From a checkpoint of a small transformer trained on Wikipedia.
Training: a variant of Adam for these matrices, 500M tokens, 3811 steps.
MLP neurons of a small language model. Each row is named by its layer, matrix (gate and up: input weights; down: output weights) and neuron, and shows model dimensions 224-287. Each number is 50 + 12 x the weight over its row's rms, rounded and kept within 0 to 99. A neuron's up and down rows have the sign that makes its largest values positive.
Before each neuron's rows, "fires in" lists the words (lower case) most often at its 100 highest values on Wikipedia text that the model never trained on. A number after a token or word is its count.

fires in: "it" 59, "his" 31
L7.gate444:52 35 32 68 64 15 63 50 66 47 34 71 37 29 50 60 33 37 71 75 70 45 47 27 37 57 53 52 34 48 55 63 71 61 60 59 45 64 61 55 70 63 33 44 52 38 41 56 80 53 51 45 53 57 61 63 44 44 47 42 65 29 66 55
L7.up444:51 45 34 61 56 26 47 51 63 40 51 37 41 32 31 60 37 63 62 68 70 48 46 23 39 42 44 41 51 42 41 66 52 45 54 29 43 49 57 79 40 71 45 52 28 65 46 61 58 52 58 59 67 63 82 54 45 46 44 44 55 44 48 54
L7.down444:56 64 63 45 42 52 46 43 57 50 59 39 48 72 46 44 59 60 43 40 38 55 44 45 43 39 43 56 54 46 47 47 44 39 46 34 55 46 35 54 29 49 64 47 50 63 68 55 47 49 57 78 53 51 70 63 32 52 50 51 41 69 32 46

fires in: "2021" 10, "february" 10, "2024" 8, "2025" 8, "2020" 7, "2022" 7
L4.gate483:37 67 42 42 69 61 63 41 69 68 53 35 77 60 64 51 41 68 54 40 53 33 46 54 44 57 65 49 43 27 50 66 30 11 51 65 67 41 47 69 55 53 56 54 71 69 49 32 42 61 39 49 21 47 50 37 58 33 32 37 59 28 26 57
L4.up483:39 44 59 54 48 66 37 46 62 17 36 65 45 33 46 40 58 60 64 60 50 51 55 53 55 57 66 45 61 56 59 29 02 28 50 63 29 41 36 44 44 40 51 60 37 32 63 20 48 43 38 56 74 47 47 67 53 41 65 53 38 75 72 50
L4.down483:41 59 54 42 46 46 55 33 53 38 71 42 42 43 52 37 51 42 43 58 52 61 61 59 62 45 59 68 45 66 42 70 46 46 55 59 63 38 26 73 57 51 50 46 45 68 84 58 60 72 38 37 59 57 42 57 55 53 50 71 26 37 56 46

fires in: "15" 39, "2015" 11, "m15" 4
L3.gate699:35 59 37 68 62 58 52 47 62 54 48 38 61 59 65 32 25 45 54 47 67 58 64 50 43 48 39 31 45 39 34 30 60 50 41 61 74 55 67 60 35 43 56 46 49 64 55 43 70 47 49 39 61 48 37 60 69 43 54 44 42 72 65 36
L3.up699:46 35 59 55 48 26 38 37 64 32 46 44 42 43 51 55 67 45 55 31 32 56 57 64 68 54 58 40 33 52 49 48 29 18 48 49 30 48 30 61 18 65 42 61 38 52 47 76 63 75 56 53 30 61 44 53 42 70 61 48 41 69 35 38
L3.down699:53 45 40 48 36 42 41 42 55 52 65 72 59 57 62 50 57 55 40 56 65 22 40 58 54 54 41 40 33 35 50 45 26 41 27 64 48 43 49 63 34 55 40 36 49 34 47 42 60 38 27 53 69 40 49 45 25 38 53 50 73 35 59 69

fires in: "between" 31, "top" 19, "subject" 7, "subsequent" 4, "subsequently" 4
L3.gate642:44 55 44 51 62 63 50 40 34 43 55 61 39 64 38 46 49 69 62 51 37 51 45 31 53 50 57 58 68 57 48 23 57 65 56 72 53 49 36 48 64 68 63 49 43 63 42 29 43 54 67 46 53 52 29 55 33 52 48 58 63 58 43 52
L3.up642:40 43 45 39 32 64 62 37 63 51 58 42 51 39 45 43 75 44 52 64 35 44 43 43 58 60 48 55 50 61 56 66 48 60 61 46 60 64 52 61 54 14 44 27 22 62 53 65 39 53 32 46 44 47 35 49 45 30 68 46 49 77 42 41
L3.down642:40 61 52 55 50 62 42 68 64 44 60 44 31 44 76 58 47 56 43 65 54 49 42 44 91 42 61 43 58 50 61 58 42 58 62 45 50 51 52 64 48 40 14 47 55 62 53 72 66 52 73 46 53 63 43 65 60 71 28 56 61 58 50 66

fires in: "two" 41, "three" 25, "four" 13, "few" 10, "fourth" 4
L7.gate228:54 29 70 50 37 73 40 44 48 70 35 54 59 61 36 49 37 29 30 43 52 54 45 59 53 46 45 65 59 59 52 44 60 44 34 53 42 34 60 51 32 82 55 41 40 73 45 40 47 45 51 52 51 48 64 67 38 52 41 72 64 60 53 45
L7.up228:34 55 27 46 58 37 70 59 45 35 35 77 29 63 56 77 54 54 44 65 56 47 64 43 45 54 48 58 48 50 66 43 63 65 54 30 41 54 57 48 42 67 69 54 58 51 32 44 57 53 59 64 67 45 60 27 45 32 46 44 62 51 39 32
L7.down228:57 22 66 38 31 80 40 44 40 53 47 32 42 53 45 40 46 41 30 40 36 68 44 61 52 39 46 58 55 39 45 67 39 65 46 76 56 53 47 51 41 50 55 56 15 65 60 42 40 52 52 65 32 36 61 80 77 53 45 67 52 57 56 49

fires in: "three" 30, "four" 18, "several" 15, "first" 10
L7.gate285:35 59 42 26 48 64 59 46 42 25 44 56 58 44 40 66 64 59 29 59 41 79 40 63 57 50 41 65 65 35 61 41 59 49 67 73 47 44 56 70 46 61 67 61 35 42 43 32 63 55 52 59 48 52 43 42 75 54 58 50 60 61 33 60
L7.up285:71 43 41 40 50 78 27 73 46 42 54 37 63 66 53 44 46 47 44 50 61 42 57 34 48 29 65 52 56 55 53 52 62 62 56 39 62 67 31 52 45 67 60 50 61 73 66 50 42 56 52 63 78 41 45 45 35 36 53 46 67 43 70 44
L7.down285:39 55 46 39 62 84 49 32 37 43 69 32 40 56 41 49 33 48 34 44 49 47 54 49 52 32 47 53 66 45 50 65 38 52 57 45 44 46 41 53 60 74 58 56 33 55 67 56 61 31 56 81 59 51 78 62 49 61 39 46 73 61 67 40

fires in: "2009" 26, "1999" 23, "2019" 17, "90" 5
L6.gate644:29 59 47 58 53 39 48 38 55 25 54 47 55 58 64 26 47 66 45 26 44 49 33 70 43 36 34 51 54 38 48 52 26 63 68 52 35 47 38 57 56 35 70 38 48 38 44 42 54 61 44 27 51 56 55 52 55 55 43 50 56 49 29 42
L6.up644:25 36 33 57 42 53 49 64 76 23 42 39 44 40 32 46 60 65 69 26 59 58 42 57 62 48 35 87 55 47 63 44 24 34 51 58 53 41 63 52 59 34 47 53 30 36 42 52 46 51 62 48 32 51 55 54 55 70 44 42 54 40 63 65
L6.down644:40 36 62 42 44 57 41 65 70 57 45 41 25 59 35 54 54 55 65 30 63 55 64 41 77 61 55 52 49 65 45 38 49 40 52 48 37 49 55 51 64 43 40 58 44 47 61 43 52 58 48 75 49 62 56 67 67 34 54 55 61 54 61 70

fires in: "three" 19, "four" 14, "two" 8, "good" 5, "0" 5
L12.gate451:56 37 37 47 62 54 44 83 62 28 65 49 39 41 48 53 44 35 50 72 53 50 70 54 65 59 30 46 51 34 63 46 60 61 61 76 45 48 44 60 61 60 56 55 62 46 52 38 46 61 46 58 59 59 36 61 55 42 64 70 43 47 42 36
L12.up451:52 38 45 51 51 48 41 74 42 28 50 70 59 58 37 67 39 38 43 57 54 60 64 35 67 54 19 61 62 47 50 46 61 61 57 37 50 35 45 75 60 57 52 56 47 34 65 46 43 51 41 53 28 51 53 50 47 29 51 72 52 54 58 44
L12.down451:46 45 33 41 51 64 64 35 42 81 46 56 54 61 50 43 64 35 25 46 59 55 45 42 47 51 44 53 56 56 53 56 55 46 46 40 56 58 33 46 40 51 58 64 48 52 56 51 47 39 46 72 50 37 76 48 31 58 33 49 63 66 69 37

fires in: "party" 36, "december" 13, "alexander" 7, "succeeded" 4
L2.gate218:55 45 50 67 33 50 57 49 28 50 59 51 36 43 55 50 57 59 51 54 42 70 53 54 69 47 78 70 57 54 49 36 34 52 40 52 35 50 44 55 52 58 56 62 48 26 54 58 51 65 11 19 41 61 48 39 62 55 79 43 45 73 69 29
L2.up218:38 53 34 33 37 47 63 55 58 51 58 43 45 52 64 55 49 45 40 47 54 51 49 49 81 50 62 44 46 50 64 63 58 50 55 56 40 54 45 59 42 55 55 57 47 35 73 59 70 65 68 46 60 41 49 41 69 32 63 83 33 63 36 59
L2.down218:75 22 57 60 57 63 46 57 65 39 36 50 33 47 52 67 50 54 41 29 47 44 19 37 40 65 59 36 39 67 54 44 46 56 63 65 49 45 50 39 58 51 29 40 59 53 45 48 41 49 72 53 50 44 42 52 47 55 59 54 45 65 50 47

fires in: "republican" 11, "conference" 10, "college" 10, "published" 9, "social" 9, "reference" 7
L4.gate577:34 43 51 38 55 46 36 59 42 58 63 47 34 40 41 68 58 37 61 56 53 42 63 45 47 35 53 36 60 60 54 45 58 58 54 64 62 64 46 56 41 37 42 40 44 36 47 54 45 43 35 49 43 57 61 61 59 75 52 37 42 62 39 63
L4.up577:41 48 60 26 44 35 51 69 52 45 52 50 42 51 44 44 52 60 49 52 38 47 68 47 51 31 51 50 47 39 71 52 60 51 73 45 65 79 69 57 28 37 55 32 59 50 65 53 60 41 55 46 46 41 51 40 71 64 61 45 48 44 43 64
L4.down577:57 57 45 48 50 81 57 56 54 57 50 19 63 52 51 47 57 35 54 40 46 48 39 45 40 32 58 51 52 56 40 62 51 46 27 50 47 24 44 50 42 49 59 70 44 62 56 56 41 68 54 56 43 47 64 58 50 47 53 46 62 44 49 40

fires in: "would" 36, "will" 21, "private" 9, "railway" 7, "railroad" 6, "prime" 4
L3.gate626:69 36 57 47 40 55 43 59 42 51 68 50 48 40 37 58 62 36 70 44 49 53 61 57 41 54 50 46 63 57 70 55 64 47 45 56 48 48 57 78 67 48 59 22 44 66 32 50 50 61 39 67 44 35 34 70 61 57 62 50 18 58 55 82
L3.up626:39 48 59 66 54 66 67 42 61 40 50 67 56 58 43 50 63 34 63 69 45 35 39 38 38 56 49 49 43 57 63 52 22 51 76 62 49 36 28 46 44 39 43 57 61 47 45 34 55 53 26 57 33 41 40 58 19 66 65 64 51 72 52 46
L3.down626:57 54 79 46 50 36 47 68 58 34 55 53 44 27 44 51 47 44 46 43 47 49 49 40 55 50 61 62 52 71 74 48 28 35 37 51 40 40 73 51 61 49 57 59 46 83 63 63 50 30 43 34 38 64 36 52 44 58 57 51 62 55 33 48

fires in: "2009" 32, "1999" 25, "2019" 24, "1995" 4
L6.gate332:43 58 72 38 43 35 59 42 78 32 63 37 56 39 52 43 46 60 52 32 52 69 41 39 61 36 29 65 56 39 60 31 57 42 65 59 71 64 58 53 32 62 49 35 25 60 38 50 46 41 53 52 37 76 62 41 49 53 32 55 44 27 41 71
L6.up332:52 57 51 35 56 62 43 48 45 54 56 48 57 52 36 44 63 72 47 34 50 47 40 81 43 60 65 38 53 59 41 53 67 26 56 32 39 54 43 71 45 54 50 33 66 43 45 24 46 45 46 20 47 53 45 39 65 63 42 59 56 57 40 54
L6.down332:41 44 47 48 52 59 56 43 60 55 36 42 46 48 52 51 55 42 37 33 62 42 53 47 81 27 59 69 45 51 29 34 42 49 49 43 58 36 46 51 67 47 52 46 44 56 60 35 66 56 69 64 63 48 40 64 68 40 68 48 43 48 67 51

fires in: "several" 15, "two" 13, "three" 10, "various" 6, "these" 6, "and" 5
L7.gate95:63 28 43 48 65 61 56 56 44 40 54 53 41 37 59 45 48 38 51 48 47 53 64 47 71 48 53 74 60 62 41 39 48 40 36 53 60 53 66 46 45 67 59 69 31 41 50 32 43 53 72 60 49 40 59 44 33 44 36 61 63 48 46 57
L7.up95:24 78 45 24 41 51 36 37 65 45 26 49 73 34 47 58 61 47 57 44 53 55 45 64 59 61 38 50 42 40 36 35 53 42 38 57 28 65 32 82 36 63 46 66 44 58 25 54 29 68 36 49 25 62 50 46 59 53 48 38 68 45 53 57
L7.down95:36 23 57 63 55 60 33 44 42 48 57 61 38 39 50 47 45 39 46 48 54 40 64 42 50 63 38 48 48 49 57 41 74 70 74 60 38 46 39 65 55 42 51 57 34 61 53 41 34 45 59 81 66 37 69 46 53 58 36 58 64 65 55 39

fires in: "film" 19, "game" 17, "project" 6, "population" 6, "show" 6, "song" 5
L14.gate292:43 59 52 60 45 51 45 50 54 47 27 48 63 57 48 41 46 61 28 50 39 30 55 48 53 64 44 35 42 43 61 49 65 45 64 60 44 51 55 49 36 66 32 51 56 49 52 57 62 35 54 48 51 59 49 60 57 50 65 71 51 62 40 37
L14.up292:58 57 35 56 36 59 45 47 75 44 49 61 59 49 32 57 44 55 35 51 31 29 45 60 60 65 71 39 73 36 59 45 74 62 62 65 42 37 42 38 49 53 73 60 34 70 56 51 36 46 60 59 29 68 47 61 58 32 51 35 57 47 37 64
L14.down292:42 53 54 40 44 35 50 46 50 42 55 60 38 61 59 46 67 44 62 49 62 54 42 37 59 44 31 53 51 50 37 42 62 67 57 58 48 46 47 64 43 40 33 37 47 68 64 64 48 60 68 62 52 56 49 56 62 56 49 52 57 78 48 83

fires in: "which" 44, "who" 5, "elevation" 4, "major" 4
L10.gate541:48 47 61 63 49 44 43 68 69 53 54 37 57 54 57 54 49 39 58 65 53 57 43 51 50 71 64 46 33 33 49 25 63 72 56 37 29 46 53 54 46 78 34 35 44 54 60 66 82 49 54 62 18 57 36 60 68 47 41 56 42 42 78 41
L10.up541:57 49 30 60 86 50 70 46 47 40 39 39 61 53 44 56 42 48 45 36 43 68 41 61 38 69 56 63 60 63 29 64 60 47 51 43 62 39 34 44 57 53 35 58 56 46 82 50 52 70 38 51 39 56 53 41 43 57 53 59 52 43 46 38
L10.down541:37 44 40 55 46 58 45 49 45 63 37 87 48 50 37 56 45 52 56 51 48 45 65 49 37 57 47 48 60 53 52 43 41 45 38 42 33 68 71 41 52 24 50 60 48 37 44 46 28 37 64 61 73 39 63 36 62 55 70 66 41 32 34 71

fires in: "15" 15, "18" 12, "14" 8, "16" 7, "13" 7, "23" 6
L10.gate230:71 60 47 57 60 42 52 42 60 53 47 59 45 40 58 51 36 38 58 62 48 36 64 31 70 58 67 39 45 63 43 47 36 51 65 59 61 35 60 56 51 46 44 56 31 53 39 54 50 44 38 56 67 56 41 51 46 54 45 72 44 47 59 42
L10.up230:66 38 25 46 39 38 50 58 51 48 47 45 53 48 47 67 39 37 23 67 41 64 35 56 73 55 42 34 57 45 41 70 38 40 46 51 35 49 47 50 29 51 41 45 42 46 39 61 66 36 23 40 42 42 59 55 58 43 62 43 57 31 50 37
L10.down230:22 47 60 59 43 39 36 48 34 53 40 56 27 57 72 26 46 37 45 67 62 42 34 53 55 39 17 45 55 55 49 61 47 53 37 48 60 64 44 49 48 80 43 68 76 63 62 42 50 47 34 59 54 51 33 71 51 34 53 71 77 64 61 55

fires in: "held" 25, "return" 11, "results" 6, "approximately" 5, "though" 5
L4.gate236:62 52 65 40 41 62 62 67 52 54 54 53 37 56 40 53 41 67 67 51 65 43 55 51 39 43 75 48 48 34 55 69 48 37 54 30 45 60 56 41 52 37 42 19 50 46 42 51 59 43 32 59 36 34 38 42 55 31 82 73 41 49 58 57
L4.up236:37 43 38 20 58 44 47 48 52 41 46 43 71 55 55 46 49 63 47 38 38 51 55 51 54 62 57 36 58 46 58 55 32 50 49 48 23 59 26 67 44 51 27 74 41 56 50 49 52 47 59 53 49 33 47 58 54 48 45 37 33 39 55 48
L4.down236:37 50 44 48 54 65 36 50 65 52 59 72 50 56 45 56 46 53 61 63 46 35 53 48 41 48 65 61 35 26 51 57 50 51 68 62 46 76 58 52 51 63 57 61 54 52 58 49 38 29 53 57 50 28 55 59 54 56 68 58 39 43 53 38

fires in: "his" 29, "its" 20, "their" 14, "the" 9, "her" 7, "liquidity" 7
L10.gate458:58 73 33 81 55 49 52 34 48 39 39 53 26 56 79 49 48 23 51 46 58 55 56 42 62 38 46 31 67 49 58 50 45 56 61 53 53 35 55 37 30 55 25 56 38 54 57 53 54 51 43 55 32 44 65 60 52 34 55 49 45 52 57 48
L10.up458:64 33 44 35 65 52 53 52 61 53 35 46 41 57 42 66 51 41 49 23 72 67 38 63 53 54 28 43 40 50 40 38 59 55 50 48 49 44 33 41 40 52 61 49 52 71 56 51 34 56 81 52 32 55 67 45 52 71 39 70 51 56 57 46
L10.down458:71 37 62 37 68 37 48 42 66 57 32 38 65 41 61 50 42 51 38 41 60 48 67 37 48 74 59 57 51 60 70 69 24 54 67 38 31 33 46 61 39 58 58 43 36 49 54 51 34 59 36 56 56 34 53 50 45 49 26 61 74 63 50 57

fires in: "is" 17, "was" 16, "served" 12, "never" 5, "england" 5, "economic" 5
L9.gate311:58 42 47 65 48 38 38 51 47 55 33 57 64 27 61 71 40 42 76 43 50 58 68 43 59 65 37 40 29 49 28 60 42 54 39 39 30 60 65 45 75 55 43 33 72 55 33 47 62 66 59 36 44 40 47 40 66 58 52 46 45 46 35 49
L9.up311:46 32 39 71 33 52 58 67 41 17 57 49 46 27 49 33 48 53 52 60 31 43 81 29 70 57 44 60 40 29 67 40 51 45 40 41 54 29 51 70 50 38 61 51 31 28 47 43 57 55 54 61 53 37 38 47 59 44 55 40 54 60 38 81
L9.down311:56 57 73 30 44 49 60 54 62 60 73 24 54 67 19 45 46 68 43 52 68 44 45 38 44 49 53 69 60 60 56 63 55 53 32 68 47 52 41 22 29 62 55 54 44 70 72 49 36 35 35 49 66 46 61 40 43 54 48 38 62 52 54 41

fires in: "other" 33, "only" 16, "most" 13, "both" 9, "together" 4
L6.gate84:54 55 63 48 43 57 38 45 58 67 46 64 46 56 49 36 34 46 52 56 52 45 47 43 66 70 37 44 39 36 34 52 41 62 32 40 68 60 63 44 60 65 34 31 27 56 56 53 69 62 40 49 46 34 29 45 50 52 58 49 65 17 72 48
L6.up84:41 52 68 40 32 58 49 55 34 49 32 56 33 68 54 49 38 56 54 66 38 57 55 39 59 49 49 44 53 45 66 67 72 57 35 36 60 51 52 72 33 56 45 20 58 64 59 49 52 40 32 58 42 63 72 59 60 22 73 67 58 39 61 47
L6.down84:50 47 36 68 44 42 55 44 54 41 51 32 55 63 57 65 61 56 52 58 59 54 49 66 46 19 62 55 46 59 67 56 53 46 53 65 57 33 44 80 34 50 57 65 59 73 34 53 49 49 57 91 54 63 78 74 45 40 45 53 36 57 49 49

fires in: "2020" 13, "results" 9, "2005" 8, "2004" 8, "2022" 7, "2009" 6
L8.gate760:44 34 80 52 55 42 34 54 70 74 40 59 50 54 64 54 32 27 25 48 58 44 43 52 57 44 53 34 54 42 75 61 36 32 63 38 74 69 43 62 40 62 53 31 54 49 62 42 69 45 50 55 62 77 48 46 43 43 40 60 44 62 51 47
L8.up760:51 41 62 51 56 40 48 42 72 45 47 57 45 55 30 50 71 40 65 45 46 43 66 27 49 47 45 47 53 40 51 46 48 38 44 41 54 55 29 50 47 52 27 46 54 56 27 62 53 62 55 59 40 48 75 63 74 54 52 38 67 40 47 37
L8.down760:57 64 20 58 52 50 61 51 38 33 42 60 50 57 48 49 46 75 68 41 63 50 57 52 51 62 51 48 39 51 19 49 55 55 47 66 50 02 55 34 39 33 53 69 45 63 56 74 57 37 54 67 50 33 47 50 34 34 30 45 48 44 40 54

fires in: "is" 49, "are" 23, "and" 19
L8.gate617:48 45 27 48 44 36 69 41 37 53 42 64 62 60 44 50 43 31 73 71 59 24 41 35 70 75 61 39 40 63 61 64 35 56 56 43 35 34 36 22 58 55 49 46 54 51 57 42 50 51 50 57 52 35 48 53 45 55 62 42 36 39 47 53
L8.up617:60 26 44 36 39 35 47 45 35 35 52 63 44 48 53 42 54 38 43 35 36 37 64 41 91 47 35 69 33 37 46 33 37 59 52 59 80 56 53 62 63 46 49 60 55 48 64 30 38 42 43 43 56 26 60 23 39 31 60 50 44 40 53 59
L8.down617:82 35 39 62 60 45 46 63 59 55 74 39 66 46 51 50 59 32 66 30 52 60 23 55 51 39 37 55 57 56 67 49 45 51 35 83 42 44 61 46 39 62 25 57 51 69 43 33 42 42 56 52 34 39 31 23 49 45 37 54 36 53 48 56

fires in: "temple" 21, "republican" 12, "conference" 10, "open" 8, "reference" 7, "family" 6
L4.gate337:31 50 38 53 68 38 63 57 60 31 76 63 51 48 68 62 60 63 59 47 59 46 47 44 54 64 71 46 49 57 32 46 67 58 63 51 48 44 41 40 67 68 35 64 84 47 62 54 53 66 34 34 57 40 39 35 45 53 43 34 45 68 74 62
L4.up337:41 48 42 44 32 37 70 57 52 47 43 32 40 36 56 64 55 54 46 47 47 44 47 35 36 60 62 32 45 50 39 27 39 59 44 29 51 50 49 31 29 58 46 40 55 61 48 76 59 63 64 55 48 55 46 29 67 63 63 41 31 48 50 52
L4.down337:57 49 47 46 37 54 58 63 53 66 51 21 53 60 32 42 39 43 52 50 54 49 54 40 48 29 53 50 43 45 50 61 52 71 24 43 55 35 51 52 39 50 59 71 33 65 51 63 55 56 44 72 41 41 64 49 56 61 53 54 52 47 46 36

fires in: "2019" 15, "1979" 11, "1999" 11, "1989" 8, "1889" 5, "2009" 5
L6.gate307:38 43 62 41 58 36 54 43 37 47 42 61 45 43 46 41 67 70 41 60 49 48 60 36 69 48 31 37 58 58 48 46 70 39 65 45 61 35 50 56 70 51 34 36 45 58 46 57 66 60 39 50 32 66 47 53 63 51 38 45 55 57 42 48
L6.up307:27 38 47 51 49 48 59 57 73 29 70 48 81 40 46 45 69 63 54 51 31 51 34 54 45 69 37 56 40 39 27 35 47 38 57 41 39 63 58 52 56 42 63 27 30 49 62 45 55 27 47 40 22 37 48 38 79 39 59 62 51 63 46 63
L6.down307:56 39 52 35 44 69 61 50 61 78 41 48 49 50 52 57 50 56 60 31 59 39 43 42 51 69 39 58 64 38 39 36 58 61 46 47 49 46 55 50 42 22 58 51 45 38 65 46 44 47 55 56 71 34 58 52 78 54 74 49 51 42 57 60

fires in: "between" 19, "two" 13, "end" 11, "three" 8, "drag" 6
L7.gate369:60 28 37 29 62 50 34 62 63 59 43 61 61 58 63 60 65 53 39 37 46 56 24 48 27 52 51 61 60 39 62 35 62 54 43 42 63 37 70 47 57 51 67 51 50 43 43 65 67 54 46 52 56 40 37 66 79 62 62 32 42 59 61 35
L7.up369:46 25 40 61 55 62 39 60 40 27 31 70 71 35 48 47 62 58 58 60 52 61 63 50 48 53 44 67 58 59 48 64 38 50 42 45 51 37 36 72 68 61 43 36 39 49 62 29 40 41 65 67 56 17 62 54 71 64 42 58 31 58 57 47
L7.down369:31 51 62 36 53 55 47 47 52 41 27 47 47 61 48 32 71 43 37 49 43 31 48 66 63 54 39 53 43 49 67 44 57 41 43 50 41 23 43 67 50 65 41 69 39 43 38 30 42 43 64 53 55 40 55 26 42 43 23 45 61 62 50 22

fires in: "9" 52, "93" 5, "90" 5, "94" 5
L6.gate323:37 32 39 42 43 19 64 25 53 34 48 59 51 62 49 42 39 61 53 69 59 44 39 36 69 67 30 45 58 50 41 53 48 46 56 64 71 50 57 49 53 52 35 51 65 27 42 62 50 51 41 59 42 35 48 30 47 53 72 68 46 48 48 62
L6.up323:41 48 44 44 51 42 44 69 54 22 57 35 42 40 33 61 62 50 49 33 22 71 35 64 59 46 37 49 63 36 39 42 46 56 41 47 41 55 49 61 65 19 35 37 40 47 47 51 40 52 33 29 28 62 63 50 80 49 43 46 40 54 54 54
L6.down323:49 49 60 46 36 57 38 47 61 48 52 55 17 63 45 48 59 61 48 62 26 39 37 47 65 67 44 47 64 46 50 37 62 34 64 52 41 69 62 45 46 45 50 48 58 41 52 56 68 39 52 50 53 47 34 68 61 46 44 50 48 41 65 42

fires in: "2009" 17, "9" 13, "2019" 10, "1999" 9, "1979" 8, "1989" 6
L7.gate162:45 45 27 52 46 56 45 62 67 28 45 59 43 48 43 37 53 54 57 46 42 42 42 51 53 52 29 56 65 54 44 63 70 51 41 56 70 49 66 72 57 50 27 41 55 56 60 75 46 51 38 43 43 45 30 52 51 62 42 57 61 36 43 53
L7.up162:21 56 57 50 55 38 65 61 55 40 55 61 74 68 48 48 69 58 48 54 57 45 37 68 71 70 48 73 35 48 53 28 57 46 73 33 53 63 53 40 56 33 51 33 80 31 43 51 45 62 58 33 44 38 47 35 44 49 49 43 42 41 58 61
L7.down162:39 54 58 18 45 49 49 55 46 51 11 51 39 55 45 44 56 64 52 44 50 55 58 37 55 56 47 51 63 45 11 52 50 31 57 57 53 63 78 54 61 48 51 45 48 48 61 51 53 42 70 52 70 50 39 55 72 52 47 38 63 48 34 33

fires in: "on" 58, "anthony" 4, "an" 4, "annapurna" 4
L6.gate612:62 59 46 38 63 59 58 60 48 56 46 57 37 35 55 52 63 50 49 67 66 47 55 52 54 43 58 35 40 53 56 36 77 70 45 43 56 49 36 52 39 66 80 57 49 27 40 48 65 32 40 42 47 49 37 48 40 57 49 26 29 24 46 57
L6.up612:43 54 58 44 69 55 45 55 39 47 61 43 48 27 49 63 51 55 58 61 54 61 65 32 46 17 43 46 59 53 67 46 73 76 51 55 53 46 46 59 52 51 68 48 35 37 53 40 65 44 52 55 34 56 77 58 44 50 51 56 44 58 52 58
L6.down612:48 57 57 49 66 36 56 63 52 62 58 47 59 41 47 56 56 40 54 51 49 51 59 27 45 49 32 50 39 43 52 56 67 68 39 54 43 51 57 67 55 57 56 54 53 69 52 49 62 48 51 65 35 54 90 73 47 61 44 44 49 59 52 52

fires in: "an" 43, "anthony" 10, "annapurna" 4
L8.gate152:40 51 54 44 47 62 36 34 45 60 61 70 55 38 36 68 69 38 15 60 59 58 61 34 40 48 38 63 43 71 52 46 74 45 67 41 65 64 69 56 56 49 50 56 55 53 50 26 52 57 40 48 53 56 35 54 53 49 42 32 47 37 65 70
L8.up152:59 53 56 34 64 59 40 53 49 57 70 65 52 29 32 39 50 38 27 52 63 55 71 62 42 60 40 56 51 47 56 46 45 61 34 49 38 55 59 47 57 64 53 44 47 75 47 36 45 74 52 43 61 45 65 78 55 48 27 47 57 37 46 57
L8.down152:45 56 61 51 62 62 73 55 48 67 58 36 50 27 52 63 50 25 41 51 51 52 58 52 40 35 43 42 48 50 50 41 62 51 52 36 58 44 45 65 29 66 57 52 58 62 62 65 38 37 56 72 46 53 63 49 49 73 55 52 48 62 56 52

fires in: "york" 23, "results" 13, "best" 13, "norwegian" 7, "cases" 4
L2.gate449:47 51 47 29 32 51 67 42 50 54 58 55 45 50 57 52 36 46 39 52 51 43 51 51 26 46 48 51 44 65 65 65 32 29 43 54 29 41 64 49 59 41 55 53 53 48 47 44 50 46 28 44 40 40 50 48 56 30 42 66 68 56 61 54
L2.up449:49 51 26 49 52 51 62 61 57 50 55 50 43 45 36 44 57 48 49 54 35 49 48 48 17 49 58 37 52 35 32 69 36 57 66 45 29 48 72 51 41 63 89 57 54 57 56 61 52 40 68 26 39 35 52 49 59 41 61 61 63 49 46 61
L2.down449:44 54 46 50 53 48 59 40 52 30 47 43 48 50 28 53 49 41 48 62 47 46 50 57 42 38 42 38 46 48 69 44 38 22 59 53 60 59 36 34 42 47 61 47 42 56 43 56 52 37 54 42 54 39 66 35 37 49 53 52 37 57 50 68

fires in: "is" 64, "other" 17
L3.gate715:58 47 69 80 45 36 39 49 40 93 52 58 52 57 54 39 77 24 60 60 62 38 55 36 41 72 45 57 62 44 40 57 26 48 53 57 61 31 54 35 43 62 44 55 52 71 31 45 52 56 45 53 38 55 34 46 56 48 65 45 42 49 65 63
L3.up715:20 37 42 39 45 64 57 57 54 60 73 38 49 46 35 35 60 41 51 36 37 61 83 42 66 56 36 49 62 63 52 59 45 52 60 34 53 50 54 49 66 49 42 65 65 38 47 29 42 46 42 41 52 48 52 42 51 36 65 60 39 63 60 71
L3.down715:49 47 41 73 57 47 43 67 47 41 52 18 45 48 40 44 55 46 69 59 45 62 54 43 61 41 56 55 52 47 44 60 41 24 45 55 54 73 35 40 34 69 53 39 56 67 67 48 56 43 50 61 59 51 50 56 46 45 54 45 39 44 63 59

fires in: "2021" 19, "2022" 15, "2024" 12, "2020" 9, "2023" 9, "2025" 7
L6.gate354:42 40 53 47 58 38 68 27 63 59 38 59 62 56 70 38 63 45 39 44 38 48 54 68 72 48 78 24 63 47 47 47 52 39 44 66 46 64 49 64 48 68 32 59 93 45 60 50 67 58 41 44 32 41 33 58 66 23 53 36 35 53 63 52
L6.up354:46 46 55 43 36 37 62 31 73 55 47 36 74 42 33 43 57 50 50 56 51 50 39 60 60 56 57 35 53 46 39 36 46 47 41 60 61 61 38 54 58 52 41 44 58 48 53 50 51 73 68 63 29 70 65 41 73 49 81 63 58 56 47 48
L6.down354:59 54 35 45 22 57 59 55 43 55 50 26 58 52 40 45 42 56 69 51 62 59 46 54 34 44 46 61 55 42 39 58 54 44 39 55 45 28 44 61 60 28 63 38 43 55 64 39 34 56 40 65 55 73 76 45 30 65 60 60 35 49 50 61